Weights of a small GPT-style language model, trained from scratch on English Wikipedia: 10 layers.
MLP neurons of a small language model. Each row is named by its layer, matrix (up: input weights) and neuron, and shows model dimensions 0-95. Each number is 128 + 32 x the weight over its row's rms, rounded and kept within 0 to 255.
After each neuron's rows, "fires after" lists the tokens most often just before its 100 highest values on Wikipedia text that the model never trained on.

L5.up343 [163  97  99 108 104 169 137  83 125  95 166 154 157 177 219 169 103  93 115 159 157 105 129 221 102  24 145  96 132 173 115  78 109 101 155 167 104 135 160  65 176 115  95 155 168 139 102 147 100 123  59 132 199 130 115 137 103  93 100  66  88 166 130  96 127  82 118  91 126 117  98 149 137 124 129 157 108 123  90  75 135 151  88 117 126 127 124 126 136 138 123 164 103  70 181 132]
fires after: "e", "he", "me", "A", "le"

L2.up371 [170  73 150  71 140 102 126  78 145 133 107 150 101  74  98 101 174 143  97 128 150  80 130 110 116  87 182 190 121  98 138 134 110 161  49  49  82 138 159  97 122 159 115 112 127 122 163 130  97 156 140 100 111  35 136 164  47 144 153 139  95 167  84 147 119 113 141 123 178 127 114  90  88  88 116 170 147 158  89 135 126 119 103 139 149 141 195  70 132 152 185 151 117 178 148 138]
fires after: "=", "\n\n", ")", "197"

L2.up66 [ 85 166 106 144 102 112 110 157 133 193 145 121  99 146 151 153 166 168 128 149 174 121 125  52 136 125 114 117 115 119 110 128 105  55 138 125 132 111 170 165 180  96 108 157  93 119  91  43 106 108 146  93 120 154 161  95 165  84  68 157 142 146 121 124 146 109 143 117 129 136  88 126 102  62 117 104 177  90 175 133 108 150 116 148 186 176 184 152 135 137 147 170 132 135 133 161]
fires after: ".", ") ", "2 ", "% ", "5 ", "7 "

L5.up597 [138 159 138 117 141 172 228 111  98 106 179 134 137 135 108  69 139 145 100 113 120 145 175 106 139  94  96 159 152 132 120 190 141 167 130 137  98 187 153 128 128  88 141 118 115 138 129 109 145 207  78 127 127  91 137 110  71 188 147 133 126 159 114 104  96 152 188 137 123  53  75 121 125  63 144 135 134 137 129 165 158 147 101 130 159 139 113 206 131 177 152 123  83  56  84 170]
fires after: "pr", "ers", "is", "gr", "ear", "Pr"

L5.up837 [146 116 108 121 104 166 134  89 121  44 185 113 117 233 104 161 179 152 112 159  39 103 142 169 123 128 107 140  85 108 100 128 156 107 106  96  93 103 137 106 134 106 112 147 141 104 157 125 129 103 155 122 187 100 148 179 163 170 129 181 122 143 154  93 144 124 158  88 130 130 122 116 123 123 114 103 164  89 114 122 132 189 169 163 136 164 162 105 125 200  46 137 135 119 124 148]
fires after: "ch", "Ch", "on", "g", "ther", "og"

L3.up85 [ 87 102 120 130 169 125  65 199 131  99 209 129 168 125  81 126  83 100 120 150 161 184 121 114 125 112 162 129 118 102 133 120 134  84 166  79 122 119 129 147 131 156  90 129 152  85 128 177 209 110 101 144 156 123 137 130 204 114  98 150 171 107 153 149 121 123 109 145 166  88  43 130 178 148 119 135 104  91 169 103 151 143  87 104 144  53 137 123 140  95 104 106 122 111 153  85]
fires after: "T", "Pr", "M", "D", "S", "H"

L5.up327 [ 91  91  64 135 158 185 122 108 147 127 158 114 145 109 174 142  87  82 115  72 131 135 165 190 152 113 135 144 144 151 105 156 121  91 131 190 139 110 117 177 166  97 130 171  93 127 108 109 155  61 162  94  64  57 147 100 138 130 114 131 121 110 136 148 131  99  80  83 148  83 154 112 115  98 122 154  83 143 150 188 141 110 157  98 113 184 150  93  79 130 166 147  76 102 186 145]
fires after: "con", "re", "Con", "L", "en", "W"

L3.up122 [104 123  85 101  56  99 122  92 120 182  79  93 132 136 163 179 167 132 125  82 121 119 135 149 146 106 119 138 122 111 140 113  89 129  80 120 121 155 132 151 204 113  69  72 180 157 123 117 107 130 124 117 147 118 164 166 102  57 184 114 198 159 115 170 117 122 160  70 139 201 159 126  86 109  85 142 104 140 175 136 146 172 145 139 120 114 146 131 116 125  79 130  76 112  55 155]
fires after: "the ", "most ", "p", "ass", "a ", "The "

L3.up886 [106 130  99  66 159 139 150 158 174  87  98 128  98 133  96  58 150  90 113 121 151 145 115 142 221 108 157 100  84 164 113 137 101 112  96 135 124 119 144 207 154 137 116 163 128 141 140 101 173 123 197 126  96  82 167 156  78 111 193  87 108 138 152  90 148 156 150 134 140 146 112 122 141  87 105  91  89  89 102 149 107 146 133 115 146 114  91 143 146 103 107 136 112 111 190 131]
fires after: "In ", "On ", "the ", "2", "201"

L5.up56 [ 74 153 123 164 134 118 180 127 104 105 169 120  73  69 167 126 161 138 128 102 123 151 132 106 120 128 166 160  64 133  85 120 172 170  87 107  68  64 126  40 114 168 111 111  81  99 133 124 139 105 141 156 180  67 163 118 145 123 120  90 105 142 153 148 131  91 103  89 151 142 112 148 187 107  98  97 151 125 187 134 100 127 127 148  92 131 150 157  85 172 114 125 122  81 106 165]
fires after: "cl", "ul", "rele", "l", "ollow", "publ"

L5.up614 [103  92 116 131 119 108 108  81 103 133 139 154 114 160 154 108 161 165 184 104  90 126  96 160 178 109 129 131 149 157  97 132  86 175  77 141 135 155  86  97 111 154 121 133 192  96 125 157 120 108 134 129 105  72 103  89 145 115 153  69  95  93 114 119 131 158 159 133 106  67 119 100 175  87 164  73 128  87  97 137 110 159  82 184  98 111 164 161  85 113  97 122  61 124 142 134]
fires after: "el", "ak", "os", "or", "k"

L5.up573 [ 38 158 144 142 159 107 117 154 188  91 156 105 152 159 196 129 113  98 136  80 191 121 127 146  93 104 163 152 166 103  98 205  70  68 145 111 126 153  94 114 139 104 111 124 138  80 134 122 126  93 111 113  99 136 123 161 127 136  82  99 175 159 116 102 179 103  82 133 107 113 162 126  36 130 144 113  88 108 140 102 160 118 150 108 145  95 100 160 141  77  71 146  95 108 150 142]
fires after: "Pr", "n", "pr", "T", "p", "v"

L5.up733 [109 142 120 148 201 137  83 141 106 113 154 140 167 122 151 152  70 163 164 152 151 118 191 121 168 116 144 162 138 122 160  44 129  90  72  86  96 164 103 178 179 107 157 110 149 103 100 138 137 156 119 129 126 105 167 130  98 112 161 217 124 167 171 151  84 120 144 128 127  50 117  95  96  89 137 158  93 154 159 131  85 147 164 180 142 188  82 123 106 124 188 102  82  92 155 126]
fires after: "er", "li", "ro", "en", "r", "re"

L2.up633 [189 195 121 164 144 142 117 105 122 212 111 128 107 159 102 159 103 127  88 128 164 110 135 114 112 118 113 154  62  55 125 110 170 114 135 161 129  76 152 146 111 119 119 166 105 114  87 134 132 134  85 147 146 152 131  94 108 148 137 102 108 150 105 165 161 109 156 177 118  93 147 174 209 105  88  84 149 160  43 114  95  58 110 114  85 123  97  89 105 113  92  90  90 147 152 153]
fires after: "| ", "T", "D"

L2.up619 [165  24 192  67 172  99 138 117 113 148 109 132 124  84 126 171 193 137  75 124 161  82 109 139  92 138 147 133 129 100 142 126 109 114  88 123 142 134 181 110  91 202 166 139 147 122 115 130 146 122  99 154 182  56 156 120 129 163 129 139 131 153 142 147 143 180 138  64 165  79 128  73  98 130 128 175 186 177  82 112 158  93  96 134 162 117 144 128 129 146 176 116  86 163 121 200]
fires after: "=", "er"

L5.up537 [133 170 122 152  91 116 143 156 136 145 147 150 123  91 157 181 150  80 126 152 178 122 139  78 110 125 128 172 129 140 153 124 112 125 171 149 108 102 210  80 185 141 121 133 140 132 178 136 134 100 123 180 105 115  85  91  88 114  85 127  96 163  89 142 110 184  47 167  96 140  61 134 184 134 148 104 121 127 168  76 157 143 110 165 178 122 102 163 205  41  87 113 123 156 141 143]
fires after: "k", ".", "0 ", "5 ", "4 ", "% "

L3.up496 [ 87  71 167  74 159 175 126 207  85 132 168 133 137 120 140 163 112 166 114 128 131 135 116 102  82 121 101 113 130 110  85 152 128  94 129  91 144 137 129 120 138 124 146  41 115 130 106 189 152 173 107 133 107 156 168 123 115 125 117 116 138 138 123 150 147 104 135 128 107 139 104 156 107 134 118  79 165 147  83 109 125  98 108 153 137 179 121 146 107  97 168 129  97 149 151 189]
fires after: "(", "the ", ", ", "H", "was ", "C"

L5.up667 [116 152 144  97 178 155 139 127 125 177 109 142  91 114 122  89 142 150 133 127 173  99 131 199 122 130 135 182 150 144 110 101 115 124 125 112 103 227 147 153 108 121 110 150 122  91 141 147 147 149 108 154  97 143 149 132 160 127 103  42 131 146 113 158 123  83 131 112 139 100  88 124 136 110  61 142 146 153 158  72 148  92  49 159  94  99 123 126 143  77 171  80  88 151 135  99]
fires after: "us", "s", "n", "ear", "y", "e"

L5.up567 [110  77  85 135  87 113  86 107 159  89 166 138 132 190 211 161 176 142 163 159 104 218 144 131 148  83  73 126  84 149  89 126 129 162 115 152 164 107 179 138 116 113 164  93 160 143 134 114 128 130  91 134 139  86 127 158 150 149  82 111  88 131 119  96 151 159 168 148 150 138  99 118 202 119  87 103 130 155  78 143 106 121 134 108 154 194 150  99  92  96 107  83 126 117 138 119]
fires after: "| ", "at", "A", "T", "P", "or"

L5.up477 [104  82 151 138  97  83 132  99 159  95 216 122 152 129 159 139 130 117 163  94 168 142 179 117 141 180  93 203 117 119 176 195 143 108 127  90 144 139 111  96 139 130 127 114 127 167 150 146 169  88 102 138 167 128 138 118  51  90 114 125  77 194 142 115 157 148 133  99 104 125 162 117  79  51  98 111 122 147 154 150  70  88 101  87 127 106 110 135  81 153 195 169 102 147 132 155]
fires after: "| ", "V", "3", "v", "P"

L5.up369 [ 84 106 108 201 108 110 104 161 148 118  65 184  94  89 116 154 171 153 130  96 154 133 137 101 129 116 176 142  94 164 186 110 145  44 142 125 148 192 183 103 123 157 134 121 196 205 155 180 103 144 139 155  66 139 115 142 100 139 139  76 132 185 123  45  67 106  64  87 147 123 119 139 121 115 127 100  78 172 104  85 135 100 164 117 108 149  84 112 128 124 123 136 166 104  95 113]
fires after: "f", "ed", "it", "at", "t", "si"

L5.up118 [122  93 149 166 156 135 136 176 104 137  82 158 168 145 156 124 111 168  75  93 137 126 120 135 129 136 167  73 145 198  71  91  72 184 170 121 121  95 129 140 147 103 134 117  99 116 145 104 189 142 138  82 139 120 110 128 120 113 163 233  94  50  96 125 133 138 165  96  80 165  92  83 115 131 135  91 112 147  99 127 144  71 173  75 210  84  53 133 133 116 141 156 179 115  65  83]
fires after: "- ", "ex", "was ", "s ", "the ", "c"

L2.up484 [152 115 119 154 149 136 152  94 123  94 159 130 145 107  95  97 157 106  86 113 133 127 119 146 121 125 102  96 126 132  78  83 103 204 149 177 147  92 139 141 197 118 133 128 107 124 215 119 155 128  65 193 148 201 143 157 146 135 124 141 189  81  45 153 174  97 110 120 132  79 130 134 171 104  90 128 155  87 125 145  78 112 106 180 195 137 137 114 133 103 110 149 131 140 102 160]
fires after: "\n", "- ", "ation "

L5.up101 [137  97 147 145 192 131  92  70 132 119  80 143  91 144 108 101 123  96 111 129 141 174 101 131 187 112  90 173 163 109 157 127 109 109 100 122 178  75 120 121 154 157 111 115 144 148 137 102 200 133 162 156  96 182 124 190  93 167 159 161  46 133 119 107 140  96 142 145 119 144 137 164 111  67 128 132 120 141 110 131 110 144  96 188 140  95  95 140 153 141 160 120 130 204  95 100]
fires after: "i", "an", "Indi", "b"

L5.up754 [ 80 132 170 109 103 142  86  97 125 153 112 108 174 153 166 123 117  97  72 138 169 149  66 132 111 141 123  56 142 179 149 112 156  49 124 133  74 165 116 202 103 116 122 147  88 157 145 109 120 143  63 107  48 138 209 111 102 108 165 166 126  98 133 174 138 114 147 144 114 122 137 180 107 106 136 116 169 135  93  99 125 103  73 160 141 199 147 156 113 133 140  90 126  77 162 106]
fires after: "as ", "H", "on ", "I", "was "

L3.up408 [140 170 130  84 128 130 186 127 139 127 202 133 168 169 127 119  91 103 159 130 115 105  96  90 213 160 175  91  68 112 112 136 188 148 145 111 141  80 139 150  71 169 105 129 155  87 137 138 108 117 150 106 145 132 113 144 144 102 149 113 100 142 173 125 114  74 131 156 114 143 108 203 124 167 118 116 125 169 152 131 121 119 123 153  62 142 124  98 158 156  60 126 108 139 208 146]
fires after: "Ch", "ot", "T", "t", "J", "Y"

L5.up133 [185 192 137 126 112  85 119 142  69  99 144 138 127 126 113 203 104 124 134 110 130 150 111 133  58 104 136  93  93 132 140 155 114 110 117 164  98 149  91 130  91 182 102 105 126 153 115 165 129 184 105 126 139 148 118 135 141 104 174  91 116 196 137 113 205 108 151 159 123 153 109 160 159 141 108  52 116 127 109  56 139  49 134 110  42 106 137 115 120 158 163 172 142 119 110 149]
fires after: "an ", "one ", "tic", "and ", "fr", "mus"

L5.up566 [ 60 117 137 117 123 120 215 120 162 154 129 163 134  61 168 147 117 109 119  69 175 146 214 157 117 125 157 159 154 142 101 133 141 147 107 116 155 160 113 168 110 133 122 171 102 193 118 121  89 116 109  99 101 169 169 129 103 129 158  62 133  79  98 124  60 158  89 126 162 148 122 125 126 102 136 141 128 145 160 175  86 109 143 136 162 109 142 104  80 170  97 146 102 114 183 111]
fires after: "c", "con", "re", "C"

L2.up524 [119 168 152 120  84 191 160 169 110  89 193 178 103 101 163 131  60 171 107 115 164 104 131 129 205 142 100  77 155 101 176 131 142  87 130 140 126 115  74  71 157 142  71 200 145 183 120 126 103 104  95 126 133 151 128 115  96 178 108 118 103 114  85 153 149 107 127 127 112  80  89 175 127 151  84  98  90 117 115  90 114 126 102 119 117 133 103 147 136 129 164 130 120 129 138 179]
fires after: "e", "ation", "t", "c", "al", ")"

L5.up140 [104  98  57 148  78 165  97 145 152 133 122 120 158 166 179 183 125 123 144 133  78 114 121 129 143  99 157  93 148 179 139 125 167 110 124 105 153 154  70 134 155  91 141 155 144  76 125  86 183 118 180 159 150 205  72  80 114 185 139  83 120 135 143 139 183  99 157 111 120 166 168 125 131 119 147 118 124 130 154 216  62 106 126 184 133 154 102  41  90 158 140 169  68 111 149  99]
fires after: "am", "y", "min", "u", "a", "ab"

L3.up275 [106 144 115  83 166 157 203 133 183 122 148 159 122 139 135 107 105 150 162 101 184 172 156 124  91  57 132 105 127 127 151 144 126 149  82  49 155 134  99 111 156  69 122 128 127  70 180 138 169 128 114 127 154 125 153 108 106 126 163  79 174 165 118 128 107 111  95 111  45 171 141 114 107  82 124 165 109  76 136 118 128 130 139 114 118 107  51 121 138 134 179  55 137 155  88 192]
fires after: "di", "P", "Ac", "Di", "p", "c"

L5.up594 [116 114 153 121 136 140 178  90 160 145 112 116 173 164 186 139 134 140  86 112 170 165 153 125 164 121 134  70 153 173 161 150 134  94 133  76 119 152 164 159  89 132 118 161 140 121 150 165 106 156 113 148 102  97 128 151 176 133 141 226 112  84 164 118 146  99 160 142 154 123 131 136 161 132  77  80  78 120 102 218 159 112 166  75 156 110  96 105 147  83 158 151  88 161 122 113]
fires after: "er", "es", "\n", "tion", "ing", "ers"

L5.up391 [ 51  79 165 130  60 122  88  76  59 125  42 166 108 173 153 127 152  26 183 147 111  98 141 159 138  45  82 144 160 142 115 108 169 114  97 110 102 117 195 145 173 175 122  78 111 142 132 110  63 142  82 121 166 125 122  91 175  95 131 120  83 197 134  83 155  82 147 126 116 164  79 143 148 118 130 115 119 165 124 141 123 136 223 147 121 162 126 155 111 118 155 123 151 112 172 143]
fires after: "be", "18", "194", "193"

L5.up598 [136 155 173 147 177 129 100 140 145 135 105  78 119 144  70 124 136 197 127 106 192 168 184 171 141 113 140  85 156 172 102 126 164 136  71  62 190 127 204 141 134 107 177 192 153 110 148 119 133 141 147 160 124 141 143 151 129 158 114 182  83 164  85  62 164 161  96 125 115 119 152  93 156  98 145 144 163  95  83 106  98 152 139 121 115 144  61  54 129 133  86 109 134  86 152  94]
fires after: "the ", "2", "t", "ex", "op"

L5.up656 [124 125 140 102 151 119 134 116  63 103 158 115 167 149 113  41 125 141 156 142  95  89 182 173 143 166  65 112 127 165 155 155 192 128 129 102  72 198 104 117 194 163  89  85 126 153 100 103 172 119 100  88 119 102 111 147  79 142 105 134 108 118 117 164 146 157 109 132 162 111 102 171 165 136 144  59  87 223 135  88 135 134 133 144 102  79 167 161 145 130 104 100 125 167 100 147]
fires after: "O", "a", "e", "f"

L3.up752 [ 90  93 150 135 143 136 156  98 128 172 117 176 135  73 131 156  74 182  75 105 100 122 160 164 182  49 151  99  78 171 103 136 139 178 158 136 131 124 154 169 100  58  78 155  95 109 107 116 172 132 129 154 160 140  91 147 157  99  78 182 140  76 139  99 116 133  93 167  63 154 142 118 100 102 149  64 132 159 169 123 169 159 166 125 128 211 122 125 159 136 130  89 117 148 150 101]
fires after: "|---|---|---|---", "\n", "|---", "|---|---", "4", "."

L5.up371 [147  94  77 183 115 135  93  90  99 121 154 123 140 135 166  69 120 156 175 129 118 175 150  91 157 185 178 119 112  65 185 170 106  94 149 133  44 130 157 143 161 114  58 133  84 159 118 131 102 163 151 173 124 152  72  79  82 100 172 104 177 144  69 145  92 150 185 107 101 156 131 115 145 151 105  97  82 103 147  95 139 145 113 113 128 124 163 102 122 158 146 165  94 154 138 136]
fires after: "| ", "loc", "D", "P", "pres", "ot"

L5.up739 [114 126 151 187 106 130  92 167 127 106 150  90 115 146 126 112 100 143 109  77 148 101  57  96 114 115 108 172 143  65 168  69  92 103 147 111 166 119 125  67 172 102 100  76 176 156 178 147 117 197 139 144 135 165 207 142 148 100  94 102 146 142  87 106  93 145 168 146 104 108 121 134 101 130 142  91 108 147 165 222 132  92 108  94 129 121 108  86 159 147  86 176 136 178 154 163]
fires after: "p", "opul", "P", "2", "ic", "cent"

L5.up242 [ 95 159 114  94 171  85 155 149 122 118 144 101 195 139 126 116 158 118 143  89 106 116 131 183 134 154 142 194 166 135 138 168 122 175 117 194 115  86  96 161 146 132 135 165  82 188  93  89 134 150 118 141  44 165  85 123 107 132 134 126 173 133  78 138 163 126  57 111 132 140 138 109 118 119 138 117 100 124 127 160  92  96 159 140 175 100 173  84 159 148 153 121 119 139 108 187]
fires after: "b", "c", "p", "f", "B", "C"

L5.up716 [134 120 157 124  77 114 150 152 158 137  93 158 130 129 120 140 110  95 132 121 130 139 141 187 152  41  77 149 126 100  55 130 152 174 110 143 123 170 181  90 152 161 143 129 163  85 115 122 150 108 155 169  85 159 144 169 150 113 151 166 162 109 151 171  97 134  91 113 159 122 137 112  87 154 107 118 173  74 176 100 165 111 158 125  88 164  95 124 174 169 113  82  69 127 179 133]
fires after: "ed", "ear", "2", "March ", "it"

L5.up398 [ 67 135 100 138 111 149  90  64 129 115 139 102 138 144 124 131  81 132 192 128 194 137 176 119 187 121  45 110 161 137 152 148  96  62 159 107 136 140 157  81 144 150 150 143 128  86 152 158 159  99 150 122 166 116 127 141 131  52 100  80 133 130 130 115 102 118 135 142 110 132 196  92 121 115 104  79  92 149 116 114  72 142 129 115 118 185 145  98 115 125 126 127 159 137 134 126]
fires after: "| ", "1", "ti", "% "

L5.up362 [129 100 139 128  50 114 152 139 175  88 127 139  44 140 142  82 100  97 157 155 147 132 108 167  61  61  97 144  81 132 171 103 133 161 120 118 144 123 143 132 222 143 103 141 120 111 100 143 156 132  98  90 134 134 144 139 164 131  77 160 141 146  88 101 110 165 105 149 135 114 114 131 153 126  77  92 100 118 151 187 122 104 107 172  86 145  90 125  91 147 158 152 182 160 108 162]
fires after: "B", "eb", "Wor", "ou", "bo"

L5.up884 [123 136  99 126 130 208 101  98 212 154 131  87 143 173  62  96 130 127 145  92 123  78 111 120 140  91 121  97 102 119 150 127 128  86 149 151 124 132 211 135  98 150  81 130 130 103 181 152 148 125 109 137 118 101 164 112 160 114 125 130 100 131 109 175 174 148 114 147  94 156 105 168 131 176  86 167  89 158 127 141 137 172  86 132  82 114 163  84  88 163 126 106 131 106 194 122]
fires after: "Ch", "Y", "P", "N", "F", "z"

L3.up840 [122  58 126 124 110 146 158 167 155  76 154 130 133 119  65 146 109 140 134 157 188 120 133 132 133 152 183  25  74 142 127 170 147  59 105 140 130 120  78  78 129 154 100  90 139  85  79 154 148 129 101 173 108 164 184 125 104 114 116 135  67 169  88 135 116 143 146 128 136 177 153 102 122 136  61 203 125 177  95 106 171 125 120 150 154 153 109 156 148 156 103 101 146 164 121 163]
fires after: "H", "e", "O", "Y", "a", "A"

L3.up436 [ 79 161  94 198 167 155  81 107 151 153 151 153 184 137 100 187 123 134  93 172 140 158 117 138 143 147 116  85 148 104 112 188  74 141 109 113 190 157 111 141 130 116 138  96 158  67 151  96 106 116 138 111 163 145  86 111 107 146 126 142 106 129 126 129 185 137 134 181 125 123 133 107 135 148 124  93 171 119  88 108 123  99 108 125 151 131  60 107  98 173  59 112  75 133 100 129]
fires after: "| ", "T", "D", "A", ": "

L5.up408 [114 120 118 179 115  60 114 131 113 188 133 110 101  92 153 119 161 113 128  76 159 152  86 167 103  68 102 150 123 150 139  52 199 113 137  50  97 150 156 143 166 188 122  99 119  90 112 114 142  97 110 109 152  97 109 112  95 146 116 142 118 156 141 176 131 149 144 127  81 145  83 128  95 104 150 146 107 127 124 106  98 152 187 141 223 137 151 150 127 152 148 119 139 135 139  88]
fires after: "\n\n", ".", "be"

L5.up940 [138  71 127 156 113  56 123 156  92 139 123 154  86 141 150 129 125 140 112  69 134 140 124 138 135 123 108  84 157 127  91  86  91 127 150  94 109 134 152 132 132 141 113 118 140  72 143  90 170  58  67 176 152 151 126 174 156 181 115 129 194 134 131 116  90 116 110 159 125 156 132 121  98  66 165 126 151 178 125  90 128  85 145 153 183 132 110  83 144 128 166 140  93 125 149 181]
fires after: ".", "|"

L5.up505 [ 91 188 159 118 214 162 178 150 114 134 166  88 137 125 144 118 106 205 117 111 160  85 148 122 109 143 134  99  78 142 139 152 160 165  67 127 172  94 118 166 113  94 188 164 138 126 109  89 155  71  93 140 109 145 158  88 151  87  98 124 145  71  62 117 153 112 173 125 127 179 116 150 148 118 116 126 183 150 105 106 165  75 130  80 119 124 132 101 107 136 189 178 112  94  76 152]
fires after: "c", "the ", "ing ", "an ", "a ", "- "

L5.up524 [146 139 144  90 141 114 163  88 115 139 101 143 130 114 117 102 172 150 114 104 111  68 132 200 147 124  96  87 100 136 159 104 134 126 117 125  99 114 130 118  79 127 132 172 172 113  67 141 124 157 150 143 197 167 178 151 118 130 170  98  77 106  84  87 145 127 126 146 170 162 132 127 117 111  96 116 110 142  97 130 117 135  79 178 152 109 161 127 102 107 155 155 139 177  85 158]
fires after: "of", "f", "ear", "ne", "Se", "n"

L2.up37 [179  90  85 118 170 152  97 113 108 115 135 148 154 152  87 156 147 151  88  84 137 154 171 154 139 133  99 140 163  83 104 178 118 131 137 154 157  68  65 154 127 101 154 137  98 126 164 139 124 160 125 154 122 129 155 103 138 140 144 109 137 134  76 124 145 126 131 146 101 206 139 134 120 154 126 110 136 106 125 165  83 125 117  53 132 166 145  99 106 140 104 168  94 164 102 115]
fires after: "\n"

L5.up913 [120 112 176 160  76 167 107 130  78 125 151  85 103 105 127 117 118  75 145 129 157 105  54 148 181  74 166  84 148 157 135 133 125 152  73 144 120 115 109 158 137 130  81 162 167 125 116 161 104  60 111 151 143 123 137 135 178 143 124 110  42  78 142  80 132 119  57 103 137 114 109 170 144 147  59 122 136 168 148 143 136  87  89 168 170  65 156 214 164 152 103  83 186 103 150 149]
fires after: "E", "O", "e", "le", "- ", "y"

L5.up954 [114 128 138 113 136 116 142 150  67  86 148 113 105 100 122  86 139  90  54  86 203 174 134 153 115  88 185 161 145 102 108 112 111  83 130 139  97 104 175 159 178 126 117  96 115 100  77 131 126 122 142  98 123  89 103 176  76  85  71 146 146 120 126 124 153 115  91 136  90 132 127  96 108 193 161 126 103 158 135 113  93 153 202 128 178  68 148 149 102 162 136  95 147 158 149 111]
fires after: "de", "f", "comp", "tr", "pro"

L5.up855 [114 125 154 109 173 142 143 103 107 148 166 193 118 110 145  76 158 181 154 161 134 121 134 154 188  93 159  84 170 124 127 140 146 154 176  98 107 166 142 118 108 147 117 126  56 181 130  25  92 125 107 131 138 141 215 120 151 178 185 119 138 137 128 172  66  76 113 166 156 131 112 221 107 149  96 154 120 159 113  30 135 101 162 130 120 152 125 139 112 101 119 114  91 152 168 144]
fires after: "es", "s", "e", "x", "ers", "ans"

L5.up794 [108 137 132 177 138 117 100 116 112 102  91  67 124  59 129 150  70 150  95 100  56 141 178 161  78 145 153 164 120 132 102 113 101 115 149 111 167 103 119 170 141 162 148 144 183  95 216 169 136  94 135 114 180  93 142 105 104 110 130 118  82 119 114 158 127 142  87 142 134 109  73 128 138 108 147 118  81 167 144 128  85  94  93 103 117 147 137 168 141 115 117 120 105 133 114 127]
fires after: "M", "m", "and ", "th", "comm", "con"

L5.up617 [ 91 144 156 140 103 163 119 171 129 136 160 103 169 106 153 150 145 117 137 171 120 106 137  87 102 168 149 123  96 105  80 103 178  67 147 152 132 113 135 131 214 113  51 104 173 106 118  49 197 106 122 126 151 138 108 174 110  70 149  61 140 116  97 131 136 144 123 159 122 159 148 124 125 146 158 197 116 168 142  70 110 130 129 137 121 130 107 135 101 130  83 143 117 133 134 133]
fires after: "de", "O", "E", "e", "ty", "2"

L5.up789 [125 139 130 127 129 175 137 138 170 117 152  76  61 163 179 142 183 178 115 152 123 152  88 173  63  86 129 141 174 121 134 175  74 154 120 134 128  74 132 117 154 127  96 152 100  85 144 127 149  99 145 147 101 176 111 172 156 123  98 133 115 105  84 164 174 151 103 133 127 182  87 130 107 142  94  82  43 115 103 146 142 145  93 131 135 142 165 162 140 122 109 162 124 163 191 123]
fires after: "be", "7", "e", "re", "6", "rec"

L5.up116 [128 133 177 102  57 116 103 117 134 139 162 152 150 132 121  52  67 143  78 142 149 143 155 158 186  82 128 153 145 109 100 102 127 140  91 174 106 156 131  94 124 117 165 159  92 159  87 131 151  71 139 145  97 131 137 141 171 111  74 137 109 134 164 138  91  81 157 194 165 103 104 159 158 145 104 126 112 164 164 150 113 126 117 122 107 169 129 117 119 161 112 178  58 131 212 144]
fires after: "2", "st", "ed", "ear", "1", "est"

L3.up638 [174 134 136  95 173 158 105 145 119 138 152 229 122 110 105 123 122 174 120 117  87 136 149 128 106 133 123 109  73 124 168 157 159 144 130 101 150 145 133  82 155 131  34 163 135 106  70 125 128 156 135 105 124 129 111 102  89 130 155 121  83 127 153 115 142  75 145 107 183 119 129  87 192 149 129 109 161 113 130 102 150 102  73 110 139 148 104 139 128 144 109 119 145  54 125 111]
fires after: "R", "D", "ef", "ic", "d", "c"

L5.up880 [125 110 170 129 235  88 133 123 144 125 132 153 163  56 215 174 120 125  82 161 147  99 107 140  97 145 120 210 137 113  94 127  49 143 115 135 149 144 103 115 143 138  91 134 138 149 182  84 146 164 175 146 112  85 132 163  93 115 134  75  98 163 131 157 138 128 150 126 116 140 116 183 121 120 102 127  82 197  97 166 137 147 192 152  74 110 148 139 130 172 127 161 114 121 130 123]
fires after: "dis", "con", "m", "par", "re", "."